From a checkpoint of a small transformer trained on Wikipedia.
Architecture: RMSNorm before each block, rotary positions, no biases in attention or MLP.
MLP neurons of a small language model. Each row is named by its layer, matrix (gate and up: input weights) and neuron, and shows model dimensions 0-63. Each number is 128 + 32 x the weight over its row's rms, rounded and kept within 0 to 255. A neuron's up and down rows have the sign that makes its largest values positive.
Before each neuron's rows, "fires after" lists the tokens most often just before its 100 highest values on Wikipedia text that the model never trained on; "fires on" lists the tokens most often at its 100 highest values on Wikipedia text that the model never trained on.

fires after: ".", " ", "\n", " (", "-", " January"
fires on: " ", " |", " |\n", " Th", "/", "th"
L8.gate522 [152  98  95  67 148 161 112 134 155 177 109 100 175 145 116 147 123 121 109  96 183 124 109 104 143 136 125 104  49 183 109 152 137 127  75 130 117 152 124 117 154 113 160 102  88 115 151 152  79 127 164 125 132 117  59  80  77  86 134 121 105 127 126  87]
L8.up522 [136  77  98 150 133 178 116  65 142 198 147  71 166 215 106 146 166  83  98 119 127 130 139 143 117 101 101 102  91  90 148 105 111 107  97  62 114 147 129 120 148 159  80  82 107 131 174 156 118  83 119 126 170  92  88 164 109 102 167 137 143 106 161 147]

fires after: " |\n", "\n", ")\n", ".\n", " by"
fires on: "|", ":", "-"
L8.gate512 [115 128 125  63  70  94 108 125  90 180 133 121 146 190 179 138  95  81 159 141 165 140  90 116 148 108 115 146 116 154 147 143 153 117  84 163 154 115 167  74  92 139 164 140 115 148 175 107 125 168 202 144 130  84 115 194  88 123 129 121  92 169 188 118]
L8.up512 [118  99 137  93 139  75 166 126  65 139 135 130 133 122  85 158 157 164 104 134 113 176 100  71  80 121 127 117  77  96 129  90 165 147 133 144 164  92 134 128  92 146 110 152 142 163 140  80 160  93 154  85 128 138 118 159 138 104 133 105 116 131 204 142]

fires after: "2"
fires on: "9", "8", "7", ":", ","
L4.gate696 [145 175 129  67 145 110 100 148 140 143 191 132 141 148  90 123  90 133  85 117 150 155 133 142  90 156 107  45 140 172 131  67 101 163 128 169 128 114  78 189 128 114 136 165 139 131 128 189  85 127  91 160  17 134 123  89 109 133 114 172 155 137  99  93]
L4.up696 [129 183 119  94 143 126 128 125  74 162 170 134 108 105 102  88 111 149  92  59 137 155 159 156 125 150 154  97 162 149 147 139 102 158 146 117 123  85 122 158 154  99 138 181 154 101 150 138  88 146 100 146 125 112 100 111 144 119 108 128 129 165 104 112]

fires after: "-", "|", " ", ".", " Cy", "2"
fires on: "1", " Total", "7", "9", "id"
L7.gate593 [113  79  60  75 122  92 164 165 112 113 113  86 106 112 137 110 133 105  69  49 135 168 102 144 110 101 108 114 129 107 108 115 108  90 126 121 128 146 135 153 133  92  96 128 142 124  83 168 116 109 117 111 145 102  65 121 145 126  88 127  91 129 115 116]
L7.up593 [112 214 103 145  99 114 107 111  74 159  63  92  99 141 100 129 114 105 123 148  63  86 181 133 207 141 140 121 108  80  68  56 102 103 155 152 172 118  69 123 150 143 112  91  63 141  93 150 123  95  91 119 152 101 167 152 148 146 114 106  76  93 116 119]

fires after: "9", "1", "7", "8", "3", "5"
fires on: "0", "2", "1"
L5.gate222 [ 89 121 131 124  79 124 126 178 144 178 139 130 129  56 116 143 118  93 195 103  62 144 135  99 111 203 137  69 107 124  96 170 129 185 153 123 121 113 140  89  89 171 160 138  65 122 131 118 147 128 151 140 106  81 135 184  99 151 138 122 161 132 157 199]
L5.up222 [ 94 114 158 211 148 105 106 151 149 172 153 139  99 126 111 101 178  98 156  83  97 128 119  94 104 129 116  95 127 105 104 172 117 132 133 164 132 160 120 126  95 152 174 142  99 115 128 140 185 138  69 138 108 105 124 166 138 106 109 148 166 123 140 207]

fires after: " in", " for", " of", " Country", " In", "In"
fires on: " a", " of", ":", " ", " the", " all"
L8.gate527 [ 91 129 150  85 126 129 107 137 111  99 158 188 118 129  92 153 122 135 118 101 143 161 151 129  70 217  92  95  51 156 135 168 103  98  71 161 114 125  66 142 108 129 156 141 173 161 141 139 138 133 140 148 118 109 146  92 133 128 149 135 107  75 163 132]
L8.up527 [102  98 132 106 166  91 145 110  76 141 139 106 137 139 221 152 168 159 174 130 174 120 143 125 144 130  88 178 134 124  96 111 125 105  65 133 138 142 129 153 103 178 135 162 109 100 123 111 160  66  89 165 166 174 124 104 154  56  62 115 100 106 111 122]

fires after: "1", "9", "8"
fires on: "8", "2", "4", "3", "1"
L5.gate101 [ 79 165 201 156 159 127 146 127 121 118 127  86  92 139 152 134 154 105 145 102 134 117 102 131 147 136 146  71 135 143 144 144 164 133 139 103 119 106 109 153 195 146 158 124 102  77 106  77 160 197 104 164 109 100 172  50 123 104 147 142 164 118 101 144]
L5.up101 [104  96  85  92 117 175 140 161 167  94  86 154 157  91 110 129 153 199  61 111 130  90 157 105 102 123 196 147 104  87  95 123  99 157 106  78 101 128 158 111 104 165 106 121 119 113 186  72 142 156 140 179 123 128 146  99 117 101 179 167 127 163  94 149]

fires after: " was", " is", " became", " (", " as", " un"
fires on: " the", "l", " named", "'s"
L8.gate457 [107 118 162 187 169 122  84 117 106 137 140  97 107 123 104 147 161 116 124 187 111  69 119  77 133 125 142  76 160  96 168 121 127 103 115 109 137 187  97 126 161  89 132 130 159 178 124 101  59 102 169  87 161 149 103 153  89  85  85  70 166 112  94  85]
L8.up457 [115 215 141 100 164 179 115  88  81 140 141 129  92 129 178 140 159  95 124 152 171 150 148  69 146  66 119 141 100 141 115 162 156  67  79 160 150  84 142 112 213 102 137 144  99 134 166 169 112 115 152 140 142 175 101 107 116  87  91 132 160 175 122  91]

fires after: " ", " ("
fires on: "9", "8", "7"
L4.gate209 [146 140 150 118 121 156 146 132 121 136 198 126  83 172 170 106 175 127 154 126  87 156 123 118 134 112 144  83 137  83 173  43  76 127 156 168 177 156 152  80 163 102 140  80 151  83 140 121 178 121 111 108 144  95 155 115 132 115 131 154  59 122 127  97]
L4.up209 [ 99 177 108 128  61 177 144 109  98 107 165 128 104 204 167 156 154 145 117  76 131 195 114  88 118 208 109 117 109 106 118  73 159 109 149 129 160 145 144 129 154 155  81  66 159 116 126 156 152 120  66 116 117  38 151 168 177 149 121 125 104 162  58 100]

fires after: ")", ".", "7", "3", "4"
fires on: "3", " |", "7", "Personal", "6"
L4.gate100 [140 170 161 191  77  87  72 165 128  95  98 193 152 148  97 144 120 112 154  70 147 127 204 109 123 134  83 126 137 117 142 106 149 144 176 110 107  95 136  88 123 111  84 115 157 114 143 130 165 160  93 103 138 120 116 151 162 117 141 104 135 132 140 104]
L4.up100 [163 199 146 193  83 118 129 165 122 131 126 158 166  94 167 136 165 154  84 105 142 134 154 120 141 150 127 157 117 116 155 143 132 160 141  97  96 125 150  88 167 107 148 165 174 136 116  90 148 123 126  87 155  91 133 135 123 138 183  96 137 152 104 152]

fires after: "1", "0", "2", "3", "4", "5"
fires on: "."
L4.gate680 [151 142 115 185  84  88 170 104 131  93 127  94 173 113 125 175 173 109 117 161 139 156 122 130 114  84 183 182 116 184 135  98 120 112 130 106 156 100 128 183 105 101  74 172 143 158 148 175 137 126 125 142  86 149 240 146 140 104 157  81 111 111  73 151]
L4.up680 [140 174 107 115 150 142  58 168 159 124 126 114 141 100 110 105  77 138 169 152  86 134  80 131 148 164 121 127 130 136 129 108  78 118 121 115 213 149  85  95 173 191 125 170 136 115 132  92 125 142  86 139 154 154 100 150  76 108 174  91 152 107 141  79]

fires after: "2", "1", "7", "0"
fires on: "5", "0", "3", "6", "9"
L7.gate348 [115 180 152 170 102 122 145 161  55  79  62 149 131  84 112 143 142 122 173 144  88 142 116  93  77 128 115 118 161 162  34 137 168 133 128 109 130 108 117 151 123 153 109 135 187 122  68  91 118 148 131 129 134  89 165 148 168 138 148 104 150  70  92 126]
L7.up348 [ 36 162 146 106 142  90 139 135 172 110 124 203 157  89 130 117  55 143 113  88 118 100 146 107 186  89 110 157 102 120 100 100 160  99 146 141 110 191  94 143 119 149 141  90 127 153 117 124 135  96 113 211 118 119 129 105  89 131 132 114 103 109  86 141]

fires after: "2", "1", " "
fires on: "0", "9", "1"
L9.gate465 [147 149  65 113 121 146 150 109 167 105 170 136 100 182 117 149 146  74  92 120 136 110  85  94 101  92  88 155  65 111 117 183 113 154 118  97 145 137 183 141 111  94 138  66 103 173 108 127 126 172  97 171 191 139 129 108 121  72 140 149  99  97 136 146]
L9.up465 [ 95 168 100 130  96 140  92 170 122 154  81 178 124 187 118 186 148 136 116 128 157 157 154 123 182 181 150 140 114 152  83 106 142 102  88 129 189 182 133  91 129 126 170 146 146 120 110 126 161 111 117  99 155 132 140 121 136 118 124  75 167  95 154 133]

fires after: " as", " was", " became", " is", " part", " also"
fires on: " a", " in", "es", " of"
L8.gate373 [ 59  48 175 166 172 171 122 163 133 152 120  77 147 150 115 105  90 193 122 131 169 115 142  99 188  86  68 147  81 134 165 175 121 125 161  91 135 146 171 188 154 146 105 134 123 118 134 144 126 114 162  63  72 168 131 154 109 134 145 114 118 156  67 127]
L8.up373 [114 191  91 111 192  74 136  66 137  64  92 137 112 149 128 129  77  84 138 112 183 162 139  56 130 164 114 111  83 144 110 125  83 137  53 143 159 138 110  82  91  99  90 122 174  91  48 195 137 166 115 176  99 198 142  75 118 104 118 130 110 129 184 141]

fires after: " ", " .", "\n\n", "-"
fires on: "1", "0"
L4.gate93 [124  71 100 123 153 115  95 139 138  97 136 147 137 152 123 126 100 101 113 102 110 160  90 123 103 105 182 145 172 112 128 128  99  72 131 148 200 134 134 111 106 148 130 110 153  85 138 143  92 159  97 124 125  86 182 105  43 124 147 155 101 141 147 118]
L4.up93 [ 72 109 129  92  58 183 116  86 132 122 130 153 187 142 148 130 141  74  92 151 127 116 140 152  85 128 125 133 100  93 154 140 113 102 142  92 134 142 126 147  98 177  79 153  88 160 140  93 139  92 156  79 141 139 110 104  94 124 108 195 161 124 112 150]

fires after: "3", "4", "7", ".", "6", ","
fires on: "0", "1"
L4.gate140 [ 83 139 101 195  83  83 125 120 135 144  90 142 132  84 146 155 126 141 103 108 145 173 120 166  98 159 109 108  95 155 144 187 176 122 104 117  99 143 113 120  96 105 163 112  86 152 120 101 111  84 118 115 100 133 108 141  98 156 105 157 129  69 115 152]
L4.up140 [119 120 146 181 130  88 113 150 176 105 145 155 186 121 122 200 138 119 124 106 144 147  79 125 154 149 104 112  94 111 149 191 135 171 165 113 108 167  92 147 187 102 161 174 133 146 131 130 132 109 200 107 166 134 132  92 185 102 118 107 134 130 168  76]

fires after: "9", "1", "0", "5"
fires on: "9", "7", "1", "6", "8"
L9.gate455 [202 113  94  98 101  88 131  95 146 104 102 114  24 106 122 168 113 115 135 126 138  86 172 118  80 131  97 126 105 118 136  90  91 184  74 159 135  89 131 170  92 152 125 110 138 126 140 115  75  78 109 132  65 104 103 106 149 137  69 121  99 175 129 135]
L9.up455 [114 112 103 146 108 129 193 140 127 133  58 151 114  80 136  91 130  87 115  69 147 144 164  95 146 146 122 165 101 120 122 116 127 189  94  96 149 130 105 112 111 158  81 172  68 134 114 147  81 103 166  97 126 119 155 176 172 164 156 146 121 143 169 122]

fires after: "1", "2", " ", "0", "-"
fires on: "0", "9", "1", "2"
L9.gate117 [ 76 149 133  92 149  47  91  52 189 130 116  90  98  67 154 162 157 116 147  75  96 113 185 115  97 133 153  75 115  98 105 129 140 167  90 162  89 114 106  87 169 146 154 112  97 111  84 133  71 131 131  91 109 112 182  91 177 112  77 130 110 141 110 166]
L9.up117 [101 158 152 169 141  90  61 133  72 144 162 104  90 141 113  66 154  64  97 128 113 134  83 102 159 109 117 163  56  81  95 158 113 129 155  75 143 106 133 149 127  86 128 116 155 144 111 135 122 147  36 156 125 150 141 145  52 118 153 144 157 115 157 169]

fires after: " in", " In", "In"
fires on: " ", " November", " July", " August", " March"
L10.gate409 [ 70 118 109 148 145 151 117 126 101  99 141 111 109 118 121 129 149 101 108 117 113 124 169 109  86 101 121 126 119  98 110 122 124 120 110 124  77 152 111 160 140 156 151 125 129  73 117 188 162  98  81 109 163  98 176 129 128  81  75 101 154 121  97 165]
L10.up409 [ 64 123 106 143 118 125 141 105  72 136 163 104 126 145 148 146 155 101 155 146 132 112 125  95 109 129 146 137 111 131 159 124  91  82 145  43 116 174 100 174 135 149 163 109 124  93 121 138 152 122 105 119 164  72 175 141 132 123 130 112  96 131 138 198]

fires after: "9", "1", "8", "\n"
fires on: "7", "6", "-"
L5.gate512 [ 94 111  93 169 139 142  76 131 111 132  98 163 157 124  96 160 159 154 115 154 110 131  74 146 168 127 155 144 131 112 161 117 160 132 144 135 160  89 114  90 117 157  97 137 128 120 110 109 117 116  89 108 116 154 114 101 127 137 138 116  83 106  98 162]
L5.up512 [144  90  80 126 143 182  86 154 176 138 127 112 154 103  70  66 116 149 158  90 149 136 168 163 138 132 121 110 144  97 159 151 106 101 111 134  63  68 122 109 127 153 151 118 134  52 188 178 166 147  82 132 122  86 119 170 128 101 148  98 156 126 162 107]

fires after: "0", "8", "9", "7", "6"
fires on: "1", "2", "6", "7"
L5.gate249 [113 171  97 137  93 115  54 150 132 116 120 143 177 166 163  77 135 148 166 135 137 154  68  74 131 131 107 201 140 111 127 125 147  97 154 119  85 133 127 106 111 121 104 197 144 161 136  71 143 142 197  87 108 144 134 113 180 106  88 184 167 118 159 140]
L5.up249 [104  81 143 118 169 120 117 123 100 123 131 139  82  64 149  87  59 109 188 136  95  99 183 151 111 137 130  30 149 148 144 146 103  84 124 134 106 157 157 160 134 143 120 137  68 116  54 147 118  80 128  99 153 168 100 116  88 171 179 120 127 171 166  91]

fires after: "3", "4", ".", "6", "7"
fires on: "7", "6", "8", "1", "9", " of"
L5.gate373 [140 136 143 204 142  85 167 127 179 110 156  99 154 181 127 185  80 125 119 114  90 138 148 127  90 138 138 154 106 144 142 138 185 147 165  90 101  89 164 139 105 129 129 143 136 145  98 157 128 147 142  78 172 105  85 143 138 121 133 119 151  55 131 151]
L5.up373 [118 163 149 118  84 138  97 232 124 141  84 123 148 102 152 134  40 108 140  92 132 195 104 119  89 140 140  88 140 176 134  81 142 117 103 166 129 129  95  95 120 105  94 173 142 102  79 153 108 145 121 119 159 167  85 136 156 164  90 107 140 136 153 164]

fires after: ".\n\n", "\n\n", "==\n\n", "==\n", " \"", " ("
fires on: "R", "W", "S", "E", "T", "B"
L10.gate292 [112 124 149 112 155 158  99 117 174 103 147 140 125 147 187 143 123  71  87 169 136 113 111  94 140 146  87 119 149  61 143 124 152 137 129 147 142 125 116  72 144 149 130 149 180 123 174 103 162 141  78 150  87 141 103 148 135 133 135 109 150 150 125 139]
L10.up292 [ 74 194  67 142  82 163 115 133 117 108 134  98  77 137 107 156  79 136 113 163  82 124 157 142  58 136 151 105 138  92 140 170 149  89 142 184 139 119 127 114 161 109 155 206  99  62 108  65  91  97  96  88 141  80 108  98 117 164 101 109 159 106  32 152]

fires after: "2", "0", "3", " ", "5", "6"
fires on: "9", "8"
L5.gate19 [ 91 143 157  90 158 195 138 167 133 163 121  90 132 136  60  53 161  81  84  79 150  72 125 173 136 145 146 172 135 114 145  68 150 133 155 101 134 198  96 166 146 121 146 140  81 105 154 155 138 126 127 104  53  84 106 148 106 163  68 157 122 135 151 106]
L5.up19 [153 161 118 157 156 128  96 103 101 197 144 115 161 119 156 143 175 109  65  74 167 149 121 171 151 154 131  90 142 115 154 101 172 107 134 154 123 156 101 163 161 159 166 122 145  79 137 188 186  77  89 107  57 121 104 121 124 165 123 153 153 170 171 100]

fires after: ".\n\n", "\n\n"
fires on: "==", ".\n\n", "===", "===="
L7.gate517 [124 120 115  93 139  88 117 149 106  92 155  98  95 185 187 142 114 152 159 139 158 156 148 118 112 184 164 163 115 117 131 135 127 107  72 168 138 141 152 158 145 115 114 127 155 107 158  98  97 171 140 112 141 162 153  47 145 134 156 122  96 187 135  95]
L7.up517 [ 88 122  87 105  96  65 107 124 140 131 107  87 114 171 174 164 109  98 155 128  81 146 156  94 134 128  97 121 126 118 115 197  90 103  88 118 164 147 178 116 176  87 107 121 136 143  98  60 116 121 160  91 188 138 106  93 103 133 158  81 113 123 117 138]

fires after: " |\n", "\n", "0"
fires on: "|", "P", "8"
L4.gate139 [101 172 134 129  93  77 115  98  95  38 111 121 143 142 124 117 126  98 128 131 146 108 142 118 147 112 105 157 124 110 127 121 123 156 136 111 157  94 142 175 176 125 138 123 146 108  57  84  53 150 107 147 103 133 159 111  80 118 152 108 160 216 170  75]
L4.up139 [108 101  93 128 127 123 102 167 133 163  89 139  99 172 117 157 146 162 126 133 125 143  75 111 101 188  76 156  92  65  56 117 133 124  59 124 131  96 171 156 126 135  72 209 130 142 116 109 180 136 107 130 108 203  86 146 168 169 110 136 107  98 208 110]

fires after: ".", "2", "6", "4"
fires on: "9", "1", "4", "8", "2", "5"
L7.gate274 [101 168 169  89 193 127 129 138 119 102 101 128 179 152 156 110 137 159 129 124 127 181  86  99 143 162 143  58 118 191 144 154 156 186 178 134 159 105 122 218 135 117 100 138 133 155 130 155 152 149  86 114  48  73 162 149 159 164 149 135 168  89 134 127]
L7.up274 [130 127  57 109 143 123 156 151 102 134 107 150 106 127  96 113  94 110  81 158 164  84 110  97  95  75 152  59  52 149  98 187 126 152  94 151 113 100 126 146 148 131 108 131 161  83 128 130 114 104 108 143  71 177 150 123 168  96 173 121 166  84 101  85]

fires after: "1", "2", " to", " con"
fires on: "9", " ", " (", "0", "r", "iet"
L10.gate691 [187 146 169 162 100 186 101 113 104 149 166 168  73 158 143 143 164 111  92 108 109 104 133 154 119 135  87 174 148 119 125 121 120 104 122 108 121 159  84 125  94  43 147 101 100 123 133 105  94 129 114 199 173  79 121 159 124 146 101 135 107 110 103 110]
L10.up691 [108 139 119 145  81  99 139 120  96 144 132 151 137 190  74 143  75 131 182  54 145 158  98 135 168 139 154 131  60 148 122 122  92 111 165 194 111 142 134 107 163  95  96 132 121  69 144 103 144  57 147 113  98 183 157 182  89 120 112 102 152 155  77 170]

fires after: ".\n", " |\n", "\n", ")\n", "\"\n"
fires on: "-", "|"
L5.gate457 [ 87 111 158 109 116 127 132 129 126 183 126 128  83 121 190  94 190 117 171 145  57 147 133 126  96 194  80 107 165 140 127 112 124 112 143 158 194 110 168 141 106 163 122 199  74  89  93 137 143 181  81  43 133 129  71 120 169 132  97 103 150 143 123 109]
L5.up457 [136  85 174  85 170 107 144 117 142 179 123 103 134 147 176  93 168 142 118 160  71 193 226 119 118 150 152 137 153  86 156 116 143 132  82 149  83 122 126  75 148 170 164 145 113  98 136 157 128 158 154  92 141 117  52 103 138 175  92 186 142 132 109 163]

fires after: "1", "6", "5", "4", "8"
fires on: "0", "5", "9", "4", "6", "3"
L10.gate11 [150 182 127 144 100 125 132 134 123  75  94 112 150 103 103 167 128 119 140 142  92 106 134 197  97 139 125 119  97 145 109 107 118 101 122 181 120 113 142 109 128 111 173 105 152 166  70 137 188  61 204 154 139  37 165 182 189 107 140 106 152 147 152 123]
L10.up11 [142  96 130 121 163 132 138 141 161 158 106 156  73 115  92 113 189 123 123 120 124 127  75  44  59  99 125 105  74 156 140 151 117 143 137 100 127 197 127 152 164 192 126 126 132 114  88  87 146 126  66 123 130 123 150 165 118  90 129 122 157 181 145 133]

fires after: "0", ","
fires on: "0"
L9.gate441 [112  88  76 149 125  69 139  92 114 107  66 117  74 121  57 131 102  74 152 136 124  87  64  40 154 148 138 124 165 174 109  87 192 103 172 179 153 117 130 127 133  95  86  99 124 136  97 145  89 107 128 108 144  76 137 158 131  59 148 131  92 143 143  91]
L9.up441 [115 130 102 150  84 122 116 183 135 124 187 101 125 139 104 112 118 129 116 150 125 122  99 151 131 113  75 150 117 103 119  86  80  90  62 191 161 157 141 118 102 117 116 121 213 111 105  90 175 134 145 145 117 154 107 155  56 118 142  96 128 101 131 113]

fires after: "9", "8", "2", "1", ","
fires on: "7", "4", "3", "5", "6", " place"
L5.gate165 [126 159 128 113 140 115 100 101  63 134  95 156 138 126  97 156 120 206 164 139 128 152  64  99 135 146  87 179 153 127 102 146 137 124 154 117  87  64 126 147  63 134 132 142 122 112 106  69  96 174 135 144 168  98  84 149 159 139 136 150 150 141 123 124]
L5.up165 [ 97  93 143 139 167 178 101 108 197 130 116 166 130 121 184 176  79 104  70 107 152 149 131 137 155 111 201  78 118 133 122 150 139 183 117 101 114 125 120 153 155 134  80 118 117 107 177 147 148 141 142 151 160 181  79  95 118 116 126 182 113 151 169 156]

fires after: " ", "2", " ("
fires on: "9"
L4.gate13 [157 125 129 126 157 170 127 165 145 145 160  82 130 125 136 118 128  80  74  73 162  84 115 155 178 125 107  94  66 134 150 148 102 134 112 176 132 171 121 192 184 118 112 116 178 100 121 140 149 139  98  84  75 100 126 119 105 120 109 113 118 118 169  38]
L4.up13 [129 185 115 116 122 158 157 106 132 161 167 126 112 151 138 116 104  70  77  95 147 128 128 188 144 119 165 112  79 112 108 149 141 148 134 173 171 133 143 188 191 103 199  89 210 123 105 171 169 141  70 107  22 154  86 143 101 104 143 126 143 140 139  81]

fires after: "2", "3", "4", "6", "7", "5"
fires on: "9", "1"
L4.gate311 [ 97 154 171 170 121 133 123 144 155 130 114 136 175 127  33 136 117 174  44  83 131 154  71 113 160 161  68  85  52  96 139 172 137 227 160 109  80 206 126 114 108  98 133 139 133 119 199 111 153 143 136  34  86 110  94 132 133 138 162 145  94 121 138  79]
L4.up311 [130 127 142 121 125 122 107 132 148 206 154 158 143 134 102 146 141 137  63 130 125 118 161 103 147 138 118 137 165 167 160 150 118 119 150 113  70 114 135 194 135  85 125 138  60 159 154 122 104 102  94 142  92 124 106  90 144 164  72 132  95 119 122 126]

fires after: " ", "2", " (", " to"
fires on: "0", "2", "^{", " see", " world", " E"
L5.gate173 [154 152  91 105  71 185 170 131 190 131  58 143 134 118 136 134 128 121 133 163 162 122 102 113  88 177  89  86  99 125  98  58 156 159 173 170 153 166 125 153 124  94 144 157 208  98  94  49 131 101 151 137 154 145 130  68 144  95 207  95  97  79 121  97]
L5.up173 [168 145 118 125 105 174 154 165 173 127 148 109 104 121 158  91 130 167  66 158 104 168 122 146  48  86 122 127  62 142  98 126 132 126 142 165 113 158 161 117 111 140 121 125 135 120 113  54 151  82  81 174 135 150 120  98 108 137 112  97  84  84 163  99]

fires after: " ", " (", " −", "+"
fires on: "0", "1", "5"
L5.gate438 [116  67 102 158 171 150 144 108 197 199 148 105  86 102 155 121 137 155  89 162 127 157  78 111 104 142 107  80  80  97 124 153 126  98 142 136 130 154 185  99  98 125  99  90 143  84 166 116 145 102 103 117 106 110 220  96 106  58  97  97  71 109  96 134]
L5.up438 [104 153 142 125 104 107 187 139 137  77 133 169  92 127 167 130 109  95 134 175 112 128 114 102 121 156  68 134  77 119 186 182 101 167 109 100 135 142 146 157 120 144  82 218  85 152 147 148 132 118 158 100 139 113  78 108  86 139 106 134  95  59 182  72]

fires after: "\n", ")\n", ";\n"
fires on: "-", ")\n\n"
L7.gate77 [ 98 126 101  54 164 111 106 170 136 133 143 113 145 166 142 126 173 129 191 126  84 121 119 138 137 174 106 134 114 108 212 161  85 109 188 160 209 109 187 100 139 172 183 155 103 103  91 170 100  72  67  95 175 113 197 141 156 153 130  89 106 137 125 142]
L7.up77 [149 153 108 121 134 118 138 150 144 121 118 126 131 125 125 167 147 109 196  81  72 160 142 117  92  97 116 202 161 142 149 151  81 115 115 179 122 118 120 174  52 151 156 147 104  62 142 194  81 139 105 135  62 145 106 155 118 124 126 116 143 164 110 164]

fires after: " ", "0", "\n", "5", "9"
fires on: "2", "3", "1"
L5.gate213 [110  69  88  97 131  89 130 128 142 151 150 105 120 157 120 120 154 162 182 147 176 111 152 147 104 132 157 106 172  60  93 148  85 100 103 138 103 125 185 150 158 130  89 130 125  67 131 144  60 157 163 107 152 122 146  63 195 169  94 138 105 161 123 119]
L5.up213 [ 86 169 165 100  80 179  90  94 159 107 127 142 168 125 102 119 119 117 175 165 169  83 174 138 113 125  99  76 121 174 148 158 125 151 125  95 110 148 114 107 124 184 152  75 116 148  97 145  58  69  93 115 136 139  86 154 114 119 110 114 118 122  97 160]

fires after: "0", "9"
fires on: "0", "2", "8", "5", "1"
L8.gate549 [120 103 135 117 118 131  90 166 112 129 151 141  84  97 158 109 139  76  77  98 155  79  67 153 122 155 159  88 143 162 157  62 204 136 175 173 162 105  91 157 125  16 129 157 135 119  55 107 184  97 131 164  88  33 115 137 120 127 165 169 132 155 125 162]
L8.up549 [132 129 132 109 135  71 163 139  97 149 111 152 136 139 175 109 121  87 181 175  61  81 149 179 165 185 111 118 105 110 139 110 183 134 112 142 110 151  84 159 154 109 131 195 136 126  99 135 210 174 159 110 152 115 129 129 116  77 152 125 109 132 160 139]

fires after: "0", "9", "1", "2"
fires on: "0"
L5.gate687 [142 140 162 127  98 105 186 100 101  93 115 139 120 101 136  88  72  71 122 133 159  94 141  87 146 143 106 151 155  72 107 162 150 117 120  84 158 117 126 112 130 105  99 143 107 148  90 146 231 144 141  90 112 135 148 160 159 103 160 136 152 151 168 155]
L5.up687 [105 109  98  90  85 190 170 145 166  77 160 135 193 157 134 115 113  85 148  88  81 106 112 161 140  95 101 107 125 101 116  27  88  99 143  98 184 153 131 143 120 115 123 155 197 137 138 136 160  76 108 155 102 134 155 122 160  96 164 154 146 102 149  96]